config.toml
num_attention_heads = 10
vocab_size = 33633
hidden_act = "relu"
learning_rate = 0.00771
beta1 = 0.95
MLP neurons of a small language model. Each row is named by its layer, matrix (up: input weights) and neuron, and shows model dimensions 272-527. Each number is 500 + 50 x the weight over its row's rms, rounded and kept within 0 to 999. Numbers have three digits each.
After each neuron's rows, "fires on" lists the tokens most often at its 100 highest values on Wikipedia text that the model never trained on.

L4.up383:511579565503464532542583529428437411484491564516463568469507491496460449522480508429561489528500562532463577598360532483557494584457423611496558471532519480527548491539445464390531383478592544471550547483606494535447540580512443488536435532535396451510571477457463496470495565469552472444595473579514488459493522544494532584505490553444451467466546453550404425552551421414472522462497517544494592473534539622520513502457523506458444473406536604429511630508517496505452474457455573527492461450493531469459514582448510520546491506537533511536509485488484491482518466456460549467524429454482490522574478500495481486524430644464425493482531499499480451538470513534434526570504486511483536580488523569472507432533518413488514529549495547537362471561514401537489531437532519
fires on: " have", " with", " had", " has", " lower"

L4.up1528:463501582567527507479587579532420520499507496449480551500505510438470468479505511502494500501517499494428533590506391533474425505506462488506475577539525500502515551480508469571536467507432495407382412515500482451540530421490438503546519570565532506518427479572569421524423563461489516578491483443521467437477512492605522510582447547545561464466487515468543532529432508506522558446427486526471503498379573465387437492529455410416519400487420512530470436452549490351510428490560500461487496526391432392576414420523523609406584444564445452410565517489524492504551414525404490514535474562535448426432537475577497493537600540543546488489428519484495540460517433466486544469461483555471509477553467602442577492473475527602500449565585507482551493532574459495559430495505438
fires on: " of", " ", " |", " the", "0"

L4.up2507:489533499416486481517441537415513496426533559533500519469508490473500477443520443525527483479561529466477534465547459481471529498508509496523500552427557350551528571554355552509555525511465464546557543546502556593433520475573506439453466462392621484478390480516504507525509489528482458459505452492480423484470530542440557549502472518546523469506483500450537495535508498493419506515465459420544571529461529449372479472438526522593551552311516532537516554489438443499503456507516585488594512485420521450536535438616595465465576491481507520473577445526389569525628524479497517563560523440551472502480542533508520462444523511509440494478452523636523502545496471490418569521508552477520584484564553459546486515605424536563527439475479574443452480586520468495543458389502505
fires on: "1", "0", "7", "19", "3", "5"

L4.up519:565477486533442497432486489474457434508484485477531472487498433520479458461582535487577570521452450559500501462554542590594513486486463368539564477514486514441499518548414412461611502465518517568439517522508533552594524428478434487522446462518491509463517489536446650470536563515424431590508497494590537499526535535472458405534520457447524580518540494433397415480519575542504556579524491552546471499537469578489537418543534471600541502539500522510486521455528439457558520547557594481515417466500536521568459523465431508538515476482552477420573438512440445554462544457506507484491545514539433458489532524464530506487476424529499539551415498477457486489509589514582498497492470382562570409458386415459569549514501536425489505525530532593435508461524491366496516473495502
fires on: "-", " “", " that", "—", " '"

L4.up772:506483548550507507528515514484435409460483483482451547492459490389398488565565526553555563501540529452551454570585482551484402534446470485483496519438573521384423510459487557497398550477424584530534537513543452491491541513517522443431535528544507532542511565537513474487483497482499551590540471557498459552509453582505505388491534523463494589511473528580451528461503464441509479638447498468487614516469522496443417508493495474591443462501457626411538500447510451598568399438458516465558374534541522481525501566544451468476562483426519469467497552545561437462553558497522489539475471422514487526623474509484481478574408552427412553541477512536547518487494526438533557449495520420586510493455554551521537469490596496412523500513467469467468452570478536541586514481458371
fires on: " of", " the", " to", " new"

L4.up368:474523515526540474364533512518452565437483540530565502517464522522544516492524496460497534562494519494497441577493576562461520520505411563448474524531486488407519513525518510438493436579470472453550563447518487590495486500575545412495553556519538529478573441533446529408599478427543490562466487616421487476485518492523556420366572520449610487484525497567434462559499542448475502533472442397511538539435524435485498433500468574437414434463557457502441531477494392450530500518539582404475542506494509483514508459595457529518485470541474614444490576533522470481471512434452490463416519463580516460538489508547530449559512549377417537455583570460469465569464498482481510592494543483398486488493439519482486551468455429471520455463529521500534550538499525562454476482518483
fires on: " as", " became", ";", " to"

L4.up1905:502562506450488457593494538576437515488537540504549580444394395494564454530515530576519546479506447615486512472518527551473527518535548429444498372485561468453507474474466456550507527509443487455441427485512519537443545395539502516473526431441582468538550447551519496459443603581476435547547523448573472522558597551558410448494560484513477498499566488539541537569564450499555492509505531480475360425526493486480461443477494454560509518456485437453534522472660540505562565523513447507487581510515474572463480558561537516502458452586498463433541565485528548522479570433468512518489470561497490532498483552526428492550463452447467446483503505511496525500455491514544427537492561397482524449570512538471491505387487577463499469522456361441416510580614468481512528606428472
fires on: " the", " of", " |", ",", "|", " to"

L4.up1989:509594528451462471480512498445536471520508493516502462497583465509426514540514484478513503509444512441416508506436447433389477530521523423492449524521462450535507512546574507466498558375422520550534531549548519533516588551459459432586517518578429451518545548488468516432449526558499417614603503526509421471417463590452419527569497545495514444469591563565589508565488469423505467531541510544448497486568582466479555579485533584536525444409526583530509465465550464540457564526595539442605574459498442447473487539518442589545486453563503442483513451543493443562537500513447440500476569467525473478485557528560453473504516572471501589567567465486500558507602404574455513485447542379541420380554485411429508447514477445534635467593434540507521549429454532452541460583401433
fires on: " |", " ", "s", " of", " the"

L4.up1310:437611588454446475476533590479477442473459575501475496563508474574445506487485551444531423543538501530549544445497529474520476582514510457523448521515553542469562505513520494439470484496543506412527478497533558471358446523574470545496499501554493409439487570536512491486542465530558416454567570515605462509522556430552437494506474489538430500494567550424570460537617425486556450491478521452536560472519610516444507476515466513434549498552567497526500491483471534384441534463521412512359518583594396502449611451563576602551441569610513471567516440543546541508519528554594475444512483460469514467489444506503519510474492523590438456522460579548548569554574429455416383504421472499427476492525516563617487603570504458540454539448486438533461449498479410481443516537463528
fires on: ",", " and", " on"

L4.up1341:570407528488440473500537404489471501454396534543540554526555454427529513488472552505489494477528451507515508527487458512539509530408510609482492520609482421481478540450507500531477589513529592459493447508571558522539584474538515491550392537430495550465424516449527457533495469430392502566557529484453567452533547399513436643467489623428400497521524424463518524471503514526489462492431512402622466521438431459468450500500514479544391483490448562549465462592376587483437578462525557487512449524481536440450405479563516417571516515484525468544489477514480471629551410431437531554488525536501478526439492591545449476525514529509465411456398428566530501473413584457439657401451489586402502451511484499547568541425495519523542585482582397487501528469501555569524425368446480
fires on: " and", " ", " |", "–", "-"

L4.up255:446490545550448498521513504547488572496490548462416416417471419549405525525540485515438468511567472494496532535514513496493424473473454519467484447418483477481442584476572481454525566477446481485423485552574595489614524535537469372466448457559537592457515523488511416556529467528473443570431420541413501493396486489510424557490449524464503492530550483432610472563449555610507449538469582428466520489436589565501459432600569627588512525505370492606513545496469499520528481561525539481475443502419403454396520484515484455462525511527504525492522520480544524520458580487444561558521511542497485572549542513518458557415573509487478424513466376611448541468470535467469461409442490554488500413499550466549469517476460453488466541523483552472490494405487527418391522565520441
fires on: "-", "–", "/", "'", " ", "."

L4.up1407:480526502491481421424567611462535499597584479567455422493509412575504429454519500500514481491517481441505493496459518530512391523541523543548532561375467505539546549522497500442517457470572531425544487427520518471483508445540586396523540515560478450555451508486484467481536498441603480462507507436447554534542576475451383482533527452478477490462451468492567485581459473583500431323531568414449503413521416557464544503482518539426494412554552574457438496530457532515506490525518493497462467518657522484504438483491554484463665586554497531456529460463537473460482517412478613495506584496527497481505551538533475602417443466599505530562571537439504471499574483478385456475551528521542509440441568578473486471532476456530454446499454510330518408409561589550463567501440499
fires on: " from", ";", "–", " |", " his", " on"

L4.up1357:511477502506540451451478525517543512527429526473514629502469446496423452468471560488536562550523487461477473575384466487444509502423452536577582515471542404485366494526470536464516470443481343559509553556503499444552455460434503441518574556562546438509520581550512424467492523514509487552502463487412519465503472546470428437442541500438563516552429506460529509545383501526582511391461514535566469551403416470494457451435441464505431438564503551516572534574436512432485474534516459431449554556493493392459499469509492478566541567551490540459562502472464537546521458551545390505498522513450454429444494488548491439537402455596402595557490497502565457443481582499477512558457571473401506538486494485559430449513475431464439477532516607521461580444418536535482456585470394
fires on: ",", " |", " and", " (", " as"

L4.up2243:540446508469403470560530455516388523589547426494564510436576609557470512572543468531501536530547478487431491523605588526535550445399498612566574525552351511481373542477447554418390468515554505504437396525482557438527459541522517487544507588544519522471448452475485520476505484545562448506473525500426399626491512520510557525357504543531494491524511500588520491493533477512592553462522495510433426566479481523545444534456549432466504584542424471478597538449568478504470477531507541523503499517516570491416535509527527469457470488501508585507498508456519564510479440491527478525421493433573425502466520426618441462476529540528444468528531541537571483472504520389455471460560500479422510517453489450504471482446490506463508427515518554472538520527464449496539555553528522
fires on: " |\n", " of", ",", ".", " being", " in"

L4.up520:550542519417404463577521441472444524521503551476483501532623467531583478502480402578575584557520505458413535500538483486440482449481445522482524515527424409495515525653475514368475508534587457491456522560516579414481582508524443453509589463505495521461493468470464364523622444394524473518613434434475457500504404551530432556579515505480588495500517564508566478468412482453545498442545536509516485545570520419389513419493457464541459540487510558480423502476523462458470505446543543460549454481552426555474497387561507470475578611491489518440443483498602440486560507481439532407408483441528581546488516477622435549560464507583449497587486463521585607483370485497450469493526583463529436505434494492522429428513515496500486455551419456464480611522514518481486410511486489
fires on: " of", ",", " |", " on", "th"

L4.up1810:461604476441410511460478587531542553451495500588431472536560539526499498518409532528498573448397536510521605497447512421573442543457627567419502571528462542506532535434487522481555555464557419438517432506359542527554544483496485505447450411468522498451551518469548491443419488467463532522465452526474456467452461471556453509482439486498467496515562484533451420546517530557502444535448478510560432467463468437560458547462470539608542525462416536490508512568492496530547538468371502483512526589545479555459388476544574538435536486463511449486587514475390459546481400390473386596554484468487551489446494547474489526513577400476452509453454440562505517531481541521638533468406514510476468531550521603503468566491515485517507523435486488474529440491502442562509554432436480
fires on: ",", " and", "/", " a", "-", ")"

L4.up2173:489494482497402511635515452508445428466498550500490408482443422509438535504407452475427458412438530411522501602485412509526525464404507536576404496445547459522419504463579588628438461557468573431602497466503532497479501450538503476513467528452533538522477524559572469383477513527538546510533425461477524444496525554512511482516494580435496446560509459489525473530549494432418546556414582482494509512427407536552473559564563431515463387461513456526575524512562475441491464474487551456527565501502519563401559488521507473466470470626456461491538503549506524560461507519464545429511467478508486539626480480577485497448459484488532450535482562514557517447501491514513437497525527375491584540515506501464492507525442466441515497536540428492472540494522495532564508585438522
fires on: " to", "\n\n", "==\n", " of", " ==\n"

L4.up1264:491485467522481496456484479465503473531534577485535480550457496525459480447453614482575439503485487527559510484490466486557513492398495512523498499475455463550579450491436527512444504570544611438583474530502567492523416359473430490517351485443526552491457496504515512575479626596477515426461505629474485552570433409391533472590539592552537575532469514490528544428492484510577531543474566472524580526537545485457500555440516579536520476461579512531490461552604401517564516556507559479458368430395574447499437482488509472534586469474537517484566446508488532438460518489491450534541510512509499490418585469452561496605464508561513452523449521448466507490553523484543485539601538461526493458553551534494494448556523570594527557396551458423491487474410487472446496518418514
fires on: "5", " to", " much", "0", " there", " up"

L4.up330:486478547522525475457512473529547468461547472435497551509459521511507531515571485490456470590523427493406444536537487444502617552502547562602552561477495490429528469511487448542521474529506509483550429484481567480632564528508492411539563502578534528574439532525510510521500512469486600607540467513571504461527538448494445455553510520539525565456464489510541537555579545501465509514408396495464527578466494474415428518479575443458536495493454481584550484536476605474529434486538402459487516401369511485563540507588501484453408573473529494490580461471542454505532507432427464488465619584523517542480574541536449522492564440496489477552562457544557479557491535465461501470435501463583505515513555448475501515506444468503543481585566455436550510487497510541499473423522558
fires on: " |", " ", "9", " of"

L4.up2339:503568543528423535492412457583470569404500596435481420496439553517514582430563632503494408501498460471473492527530458514530472488535598492509518462479520537443554515511593555395508522527607437504389533481616499527542458485466461470488462541474503535377547546405523459511571411450581474519565529549436524486554549473445542523481502568534543399515504554410526533501566465460520491555477466460457527512530495529552493372467502525536566469506521455532521418467514468478515434457590565566501507540491420471415542502473481574494518516594521490491443508462567525429532429548653505442472534468431519553400482524488541575447442557520462514450475567460499536496498446458581557529514488435486429440465450429520393449562479509519491432451529530420454509526527448532545453469504474
fires on: " and", " on", " but"

L4.up339:453513537463563439497498544481497585500529543467569451593521451487489460456535475548480541518498519576583514644416511380544519443511601516487475477488511536517491453481473555453503430443529525530428481556516512558528396517430468571566458480488589491555508451514579536581525518551558461541493411501511528447545516550550442445408480480388464491555420376472532470536402516506585531485457495554531520489556470468422523477508317415525465505492474477628562462569465643587500495404531479459460518477474421465529459519501495600493524517520450401449524500489490490525507465374435462460519495431479547538534546524505447525547471530489447541485458493446428525524420523528557438530557545444479487577449534474505576458494509419563507459435521546460458649480451449437623615472400519
fires on: " |", " and", " +", " ", ","

L4.up1837:368483472454473534570446491453512483419516564506503558480464514472503420508496455576503443466505536446473385544567435498562522522475502506503472525471481405489541481500540519539468499514510535426495459571698462460412471446628530587413558455495602434501414524553548477575460510412548446599510587503546581492433475593517490484505525464460505572500503483510474578457510532432432415499612404428490418581566568504527480573459421558471454464513446551578503503452496496466489534565522476516526574549545493477473584486464547411576539529509503441500592454499451513431488459559549474468476540475568527485516493535468508414505503519524462393474423506543479482447563546452412516566550437425445430485402538522487504489554491484465471480564504521391524449477565469504370435525489547
fires on: "P", " p", " s", " as", "-p"